From a checkpoint of a small transformer trained on Wikipedia.
Size: 8 layers, width 512, 8 heads of 64 (2 for keys and values), MLP 1344 SwiGLU, vocabulary 50257, 73.3M parameters.
Training: a variant of Muon for these matrices, 465M tokens, 7099 steps.
MLP neurons of a small language model. Each row is named by its layer, matrix (gate and up: input weights) and neuron, and shows model dimensions 437-500. Each number is 50 + 10 x the weight over its row's rms, rounded and kept within 0 to 99. A neuron's up and down rows have the sign that makes its largest values positive.
A block is one neuron, or neurons of one layer that tend to fire together. After each block is what it responds to, as a language model described it from the Wikipedia text at the highest values.

L4.gate5:43 46 43 22 52 45 92 66 32 54 50 47 53 19 67 43 57 54 47 56 43 44 47 45 63 49 57 38 54 60 45 42 43 56 38 51 50 43 57 65 60 50 49 44 46 40 39 60 45 40 57 58 45 53 45 42 47 47 53 50 36 39 42 34
L4.up5:52 37 52 50 50 51 55 44 43 67 36 49 40 65 46 62 30 40 68 47 60 62 41 38 43 59 48 53 58 50 50 26 53 50 44 60 46 40 60 63 51 32 38 24 70 62 42 34 46 51 41 59 41 58 64 63 47 38 20 37 49 48 67 49
L4.gate227:46 42 21 38 58 57 66 65 44 51 54 42 46 58 54 56 49 52 50 45 56 62 33 49 47 32 51 44 67 44 53 43 48 31 45 72 53 45 59 63 42 33 61 72 47 51 52 55 55 53 53 47 45 68 47 30 42 56 35 47 35 38 32 57
L4.up227:51 30 52 66 54 60 56 56 49 47 38 53 46 33 53 53 42 49 47 52 55 65 64 55 61 29 35 68 57 41 51 43 58 77 41 47 78 55 48 46 55 50 46 40 59 31 33 38 62 44 50 55 43 37 46 40 43 43 37 46 48 39 63 60
L4.gate829:46 68 49 38 53 41 66 27 35 58 38 38 50 62 59 60 67 52 45 52 30 47 16 45 47 72 37 52 56 27 60 56 61 44 32 54 51 50 43 37 63 36 46 50 49 48 50 58 62 54 73 51 62 59 43 55 52 52 64 45 36 62 34 54
L4.up829:40 68 60 38 53 52 54 56 47 41 55 57 39 49 52 36 53 50 62 53 36 49 42 71 54 59 45 43 38 60 42 55 47 44 50 39 47 59 75 34 45 40 36 68 59 46 58 56 46 55 60 58 50 47 25 59 54 55 58 60 65 42 22 40
L4.gate860:44 42 36 66 28 42 65 52 55 44 51 64 27 52 49 47 57 41 48 49 65 59 65 56 63 41 44 57 45 56 25 40 41 64 47 50 62 60 56 44 45 43 46 34 44 44 47 60 52 49 56 36 47 54 44 44 52 37 63 62 40 53 31 58
L4.up860:32 36 54 44 58 54 59 52 68 56 51 47 66 62 45 59 53 41 58 50 54 33 45 45 71 62 49 44 45 51 62 27 46 44 38 53 71 60 57 53 56 42 40 47 59 58 60 33 45 44 54 37 48 39 46 40 41 34 71 58 37 51 49 38
Description: Last table header cells

L5.gate796:60 57 49 45 45 34 48 36 34 57 56 50 48 64 57 39 45 73 45 57 39 38 51 58 62 59 54 62 66 50 44 51 41 56 32 36 50 50 55 49 47 55 54 47 64 60 61 48 44 47 43 53 36 42 56 64 41 42 46 53 35 57 44 54
L5.up796:54 38 55 65 27 40 62 47 46 45 68 45 64 57 61 53 33 58 49 41 44 31 45 35 43 62 53 46 50 40 45 45 47 50 42 42 41 42 43 44 47 53 61 43 55 50 44 46 34 27 51 53 53 40 58 62 57 48 47 65 58 40 55 55
L5.gate1282:48 51 43 22 43 38 66 64 61 34 48 53 49 63 58 40 53 47 39 41 39 62 56 40 52 50 35 35 59 41 56 57 52 44 34 42 60 50 46 65 32 61 52 37 61 35 39 53 25 37 31 36 44 39 56 49 61 27 46 42 51 50 62 68
L5.up1282:38 54 65 20 42 51 73 47 53 46 41 43 54 72 62 45 60 43 48 42 56 51 40 62 51 39 64 59 46 33 43 57 61 52 46 54 48 41 56 28 49 41 48 42 47 52 43 50 46 70 42 25 38 43 40 53 44 39 41 50 41 62 36 36
Description: Table cell separator

L3.gate321:64 59 39 41 45 50 48 50 37 77 55 53 48 64 41 51 38 55 48 30 36 51 39 50 48 60 44 48 45 31 44 54 41 37 41 58 34 59 38 51 50 54 46 64 64 58 41 54 43 52 59 63 32 60 48 37 46 42 61 47 55 65 39 53
L3.up321:64 43 42 41 58 49 57 46 40 50 53 34 49 41 58 42 44 62 61 50 32 36 50 62 38 49 43 53 56 48 41 61 39 46 48 66 47 57 34 59 52 45 59 54 46 67 56 47 41 54 55 63 54 50 56 45 38 47 46 52 61 56 51 51
L3.gate458:54 47 55 55 47 46 50 53 41 51 62 59 37 52 63 23 60 65 47 52 32 53 42 56 39 51 54 64 63 48 34 61 30 57 44 55 59 49 36 42 57 40 47 53 50 47 46 44 40 52 30 65 53 46 28 55 40 64 48 51 65 52 49 54
L3.up458:54 40 41 40 48 60 36 50 43 45 53 68 59 57 61 53 54 72 52 52 55 47 35 34 49 49 58 42 46 57 41 58 53 45 61 40 50 51 49 34 58 57 42 53 40 55 39 51 59 66 35 50 48 52 51 58 47 52 40 57 43 46 49 57
L3.gate487:38 32 45 33 55 53 57 54 70 64 47 44 56 48 64 60 46 41 53 42 40 62 41 52 67 38 30 60 72 57 63 43 42 64 51 54 60 56 21 48 50 57 61 51 44 52 45 38 45 38 56 61 48 53 57 41 40 53 51 59 47 37 59 44
L3.up487:46 46 44 43 47 48 41 57 49 35 56 45 31 44 58 48 48 57 54 44 41 39 43 58 45 39 37 40 63 52 47 63 49 57 44 59 47 72 62 40 40 44 57 49 45 36 55 66 51 45 56 38 35 36 59 35 50 49 39 53 48 44 51 69
L3.gate711:63 53 37 60 51 38 52 42 51 65 45 71 47 54 59 61 63 54 45 59 46 57 48 51 67 63 45 69 58 47 50 71 50 57 55 43 29 52 57 49 45 60 49 43 67 40 44 53 60 42 55 48 40 40 45 53 45 48 59 56 46 43 49 44
L3.up711:53 60 43 44 45 48 41 29 59 47 69 40 63 51 51 50 61 56 42 52 37 48 37 33 49 51 45 59 47 45 49 67 40 35 48 34 46 66 44 51 54 52 48 54 43 65 37 32 50 41 66 54 37 35 50 50 61 44 26 61 49 49 46 38
L3.gate712:56 47 32 43 65 67 51 39 49 47 72 43 32 33 58 55 64 51 56 56 39 44 48 42 50 56 40 34 31 42 43 44 40 40 54 56 42 51 27 64 45 55 56 56 39 43 42 37 65 58 73 49 39 38 47 65 39 41 53 51 71 62 65 48
L3.up712:48 73 39 63 66 66 45 47 60 58 38 53 38 44 39 36 71 54 31 41 52 37 44 47 42 48 35 49 41 47 69 45 43 54 47 42 40 57 46 58 50 43 59 48 62 49 65 55 44 64 41 57 40 61 50 39 39 41 47 42 47 50 45 42
L3.gate717:48 48 37 61 63 50 41 52 37 47 58 50 39 26 32 48 32 59 48 48 61 44 62 59 43 54 40 48 42 53 48 60 51 46 44 42 41 62 61 49 49 69 49 51 40 59 66 49 64 50 41 46 56 72 63 55 56 54 51 53 62 60 34 60
L3.up717:49 56 41 64 52 62 26 36 41 36 40 39 51 39 44 52 49 51 63 28 48 40 59 58 41 55 52 55 43 45 48 45 45 52 59 38 49 55 50 55 45 74 43 58 40 56 53 54 36 47 52 59 40 68 52 49 43 43 51 30 64 61 34 56
L3.gate968:60 46 37 41 46 68 54 64 66 61 44 54 52 43 55 58 79 36 45 50 51 53 45 65 37 65 53 33 50 65 44 52 45 33 45 59 38 57 41 55 35 54 61 53 49 52 43 34 43 42 49 55 53 57 67 43 56 44 61 34 65 69 48 52
L3.up968:46 59 39 84 56 52 61 41 47 54 50 52 46 58 61 50 40 66 22 50 49 56 63 51 58 63 59 48 42 35 34 47 56 44 44 74 27 30 37 52 60 47 66 57 49 56 56 39 46 35 42 61 30 36 53 51 56 44 43 39 54 59 40 51
L3.gate1256:58 42 42 44 55 55 41 53 49 55 48 54 40 43 59 48 36 44 46 48 44 43 58 40 53 53 27 43 65 56 43 50 40 49 52 44 48 46 34 52 47 64 43 49 41 61 59 45 52 56 50 56 43 40 44 54 48 27 33 59 61 54 50 35
L3.up1256:52 50 48 59 53 62 50 57 68 47 45 44 35 38 50 40 43 65 43 54 55 77 53 50 65 60 49 53 51 48 30 32 60 62 56 50 58 45 58 51 27 51 55 45 47 53 50 45 41 44 54 38 68 48 29 52 43 31 41 46 52 45 73 45
Description: Governed prepositions after heads

L5.gate505:42 49 40 49 32 57 50 47 45 55 50 62 44 30 45 75 47 54 53 58 57 48 46 36 38 37 60 49 66 37 61 69 60 58 58 47 38 59 50 39 57 47 68 52 29 57 32 40 55 50 57 51 48 57 77 59 32 54 43 66 43 49 38 39
L5.up505:55 72 21 47 57 41 55 42 45 48 41 54 50 41 54 48 45 54 38 51 49 50 55 34 56 54 60 29 62 20 50 63 56 56 57 57 50 47 60 25 60 49 52 47 63 48 37 55 66 34 50 52 46 57 41 50 42 56 67 39 62 49 46 35
L5.gate1343:57 55 45 58 40 64 50 53 41 41 37 57 40 53 32 45 54 57 41 44 38 44 45 67 41 57 55 52 53 44 31 56 54 42 63 55 45 51 49 44 58 65 65 56 43 50 34 41 40 45 43 61 39 42 35 43 54 40 49 32 61 68 46 38
L5.up1343:49 58 46 56 61 45 48 63 40 48 28 68 51 64 53 60 45 60 49 30 50 52 45 43 55 43 78 40 36 53 42 50 53 24 43 54 52 55 42 45 53 48 60 67 31 47 39 42 44 73 63 53 43 44 60 53 56 51 50 58 80 61 48 40
Description: Partitive "of" after quantifiers

L4.gate200:38 42 53 59 39 44 41 57 43 57 53 59 52 66 55 57 38 57 58 49 54 47 51 65 49 57 58 41 53 61 56 48 46 42 52 40 53 42 48 48 38 41 52 57 64 47 28 36 59 55 45 31 41 36 47 39 63 45 27 56 62 46 31 57
L4.up200:30 30 54 52 54 51 33 51 45 52 53 46 48 47 45 55 61 48 39 63 67 35 61 45 40 42 32 51 67 50 48 51 40 56 51 62 32 40 42 50 40 41 53 60 52 47 32 38 60 51 44 36 53 60 48 65 49 44 31 56 45 69 43 48
L4.gate266:58 34 42 47 38 39 46 46 58 50 62 60 58 62 50 76 39 48 40 44 48 45 62 58 59 45 46 60 55 60 55 39 44 60 48 51 50 43 40 65 56 51 54 49 69 53 54 66 33 41 50 37 67 39 58 42 43 41 56 28 39 62 50 36
L4.up266:66 62 57 49 67 40 41 51 39 62 49 54 50 54 46 68 48 27 73 56 41 45 39 46 49 48 43 36 60 51 69 40 38 49 39 62 44 56 45 66 48 49 53 46 34 71 44 29 52 63 59 59 63 37 40 68 42 38 53 44 44 52 53 68
L4.gate492:40 53 55 57 47 47 60 42 50 57 62 62 41 64 34 74 58 55 60 49 46 53 62 39 45 57 58 56 54 45 56 66 57 69 55 49 55 65 52 48 64 46 57 59 49 55 52 45 46 48 43 56 66 52 56 61 34 39 52 66 57 49 50 62
L4.up492:57 51 37 55 58 74 49 51 26 62 48 53 57 63 40 58 56 66 47 54 47 58 67 23 47 58 36 30 57 41 51 58 60 50 42 66 60 57 45 52 53 28 48 59 59 45 39 42 58 43 57 59 54 52 52 63 55 63 53 56 49 47 50 63
L4.gate1063:41 30 52 51 39 54 51 57 61 47 56 53 57 76 34 70 35 59 62 60 56 61 56 55 45 50 42 60 69 51 53 67 55 60 57 46 54 61 40 69 51 51 54 48 48 68 63 55 34 51 53 44 41 53 44 48 79 48 53 32 68 59 48 45
L4.up1063:71 40 63 45 67 51 39 51 35 54 47 53 55 40 52 61 45 38 57 56 61 53 48 35 36 63 44 33 59 43 52 51 55 32 51 47 49 55 39 44 36 41 51 33 46 39 46 51 46 52 69 33 43 54 52 48 61 44 48 55 62 48 31 28
Description: Example-list introducers

L3.gate179:46 61 49 46 34 45 58 40 43 62 45 49 43 55 52 57 55 51 47 56 28 41 51 49 54 46 53 39 42 52 51 41 76 54 46 57 40 58 50 43 42 50 52 45 42 65 46 55 59 46 54 56 56 48 47 57 54 48 43 47 53 46 63 51
L3.up179:35 59 50 49 46 60 46 45 52 61 53 29 30 53 49 58 56 50 48 50 17 41 36 48 43 46 55 47 66 48 45 52 55 49 31 51 34 64 47 45 35 35 59 60 65 83 63 55 57 51 59 54 51 71 57 58 72 61 43 40 76 50 45 50
L3.gate204:43 37 58 60 44 48 55 36 66 63 64 37 38 60 47 46 58 43 46 55 53 34 58 39 45 51 50 66 44 45 38 54 24 69 47 63 43 47 63 50 29 47 61 43 50 46 46 54 63 56 65 52 45 55 64 52 35 54 48 45 30 32 42 48
L3.up204:43 59 56 46 38 40 50 54 53 65 58 41 56 57 40 45 63 47 61 46 59 51 56 47 36 47 48 55 38 59 50 36 49 43 65 37 41 48 52 46 53 57 47 55 59 61 49 52 42 39 51 45 54 30 69 72 55 58 34 35 65 53 63 41
L3.gate302:50 41 33 43 43 64 39 63 50 55 57 46 37 58 52 70 37 57 65 57 61 35 43 43 39 37 33 68 46 52 57 23 40 58 46 57 45 63 55 61 48 31 47 39 47 61 42 54 49 29 68 37 69 61 44 57 50 51 60 43 60 60 46 38
L3.up302:69 44 42 49 52 49 39 45 47 48 61 44 56 35 39 65 51 55 48 49 50 55 63 38 66 30 18 72 56 54 62 39 63 53 50 59 52 59 63 46 44 44 45 37 48 59 58 42 53 43 61 62 62 61 46 56 43 56 44 47 55 55 43 42
L3.gate409:57 37 66 45 60 50 29 39 48 54 39 53 43 58 37 43 37 45 45 15 47 46 45 50 54 38 20 44 54 49 46 41 66 74 29 66 45 51 47 42 51 47 46 42 43 37 37 48 69 59 48 52 46 44 28 53 50 60 56 38 57 52 55 53
L3.up409:50 39 68 42 40 37 35 38 48 44 47 39 50 49 49 38 46 49 22 45 44 58 42 44 42 43 47 45 58 59 51 44 46 40 58 40 56 52 34 45 53 47 46 41 46 62 46 56 44 31 65 45 49 38 45 46 53 59 35 63 44 32 44 56
L3.gate613:45 35 45 34 65 30 64 69 43 56 45 60 63 51 42 51 40 24 64 48 43 62 47 62 59 52 50 38 38 50 58 58 62 57 53 44 51 37 58 63 44 51 44 48 44 65 62 47 57 42 49 53 64 48 46 36 50 67 70 51 47 79 44 13
L3.up613:58 39 59 54 36 45 62 47 35 49 50 55 48 73 49 40 45 50 42 48 44 50 54 44 57 53 32 41 58 45 60 42 42 49 41 44 29 50 55 43 50 49 44 51 45 52 61 39 44 47 48 54 73 35 43 32 75 29 49 61 66 38 63 58
L3.gate663:65 46 54 67 71 16 55 34 40 57 62 58 57 61 27 51 50 39 50 40 59 58 53 36 49 32 59 38 49 61 49 49 40 48 43 53 37 26 59 61 41 35 41 37 53 55 52 53 54 46 60 31 42 55 45 57 41 60 52 47 64 60 48 32
L3.up663:41 47 48 52 57 46 49 33 46 58 53 41 25 72 63 45 52 50 49 46 28 32 65 58 54 57 43 64 73 57 59 35 39 57 54 49 63 59 32 49 48 51 43 51 40 64 52 63 57 34 51 49 55 45 44 34 43 62 32 32 52 56 54 50
L3.gate881:47 43 44 48 60 19 46 54 49 47 66 77 38 60 47 69 44 40 48 41 68 41 44 43 57 44 48 60 49 37 51 50 66 47 45 58 36 46 60 35 60 29 45 44 46 54 48 48 46 46 69 55 60 49 37 40 48 60 37 38 49 41 57 47
L3.up881:49 60 63 51 36 45 52 43 57 52 51 44 55 55 59 50 62 57 48 45 60 44 67 40 41 50 37 41 61 53 44 43 48 50 44 48 46 39 67 47 46 29 55 43 49 58 50 45 60 59 58 53 55 33 55 53 62 71 32 45 39 37 51 52
L3.gate954:25 57 42 61 54 31 34 34 59 50 47 65 77 65 64 65 45 43 49 59 60 39 50 47 46 46 48 39 56 37 46 53 67 60 49 56 41 52 43 47 45 38 60 45 37 43 64 49 47 56 56 59 62 50 48 45 53 51 46 49 51 39 46 37
L3.up954:33 45 46 70 42 30 48 57 51 42 50 59 62 57 42 60 40 58 59 45 59 39 52 76 33 61 43 44 54 44 51 42 68 55 51 46 60 47 47 48 49 34 50 39 50 46 39 44 47 41 54 46 52 42 58 47 37 64 38 57 57 32 55 58
Description: List introducers

L5.gate851:46 49 66 54 59 60 46 72 51 56 32 69 59 49 42 58 51 40 47 61 52 48 43 30 35 64 48 32 44 52 30 47 48 20 57 60 50 60 32 46 37 39 49 54 44 44 57 49 53 58 52 63 36 46 34 37 54 48 53 23 53 40 70 54
L5.up851:51 46 63 49 33 42 51 65 51 56 63 50 62 46 57 58 58 60 65 64 52 51 43 46 36 35 54 39 60 61 34 44 72 39 44 56 51 60 59 41 50 50 62 58 61 50 45 28 50 62 59 46 52 62 46 56 49 45 51 51 57 55 70 57
L5.gate927:60 48 59 42 48 33 47 47 47 66 29 67 61 57 41 60 52 56 41 53 65 42 61 45 46 30 50 50 48 32 48 56 69 41 49 49 50 50 33 65 38 25 53 56 41 54 52 58 45 58 56 61 31 45 42 60 39 45 45 49 40 45 61 57
L5.up927:59 51 48 50 50 50 47 53 41 73 39 43 61 58 40 42 53 51 36 54 60 45 47 45 40 43 55 29 57 55 46 45 74 46 42 63 40 49 49 71 50 37 51 49 32 33 37 54 56 52 55 43 47 57 40 42 50 61 38 49 41 32 81 49
Description: Name-preceding role noun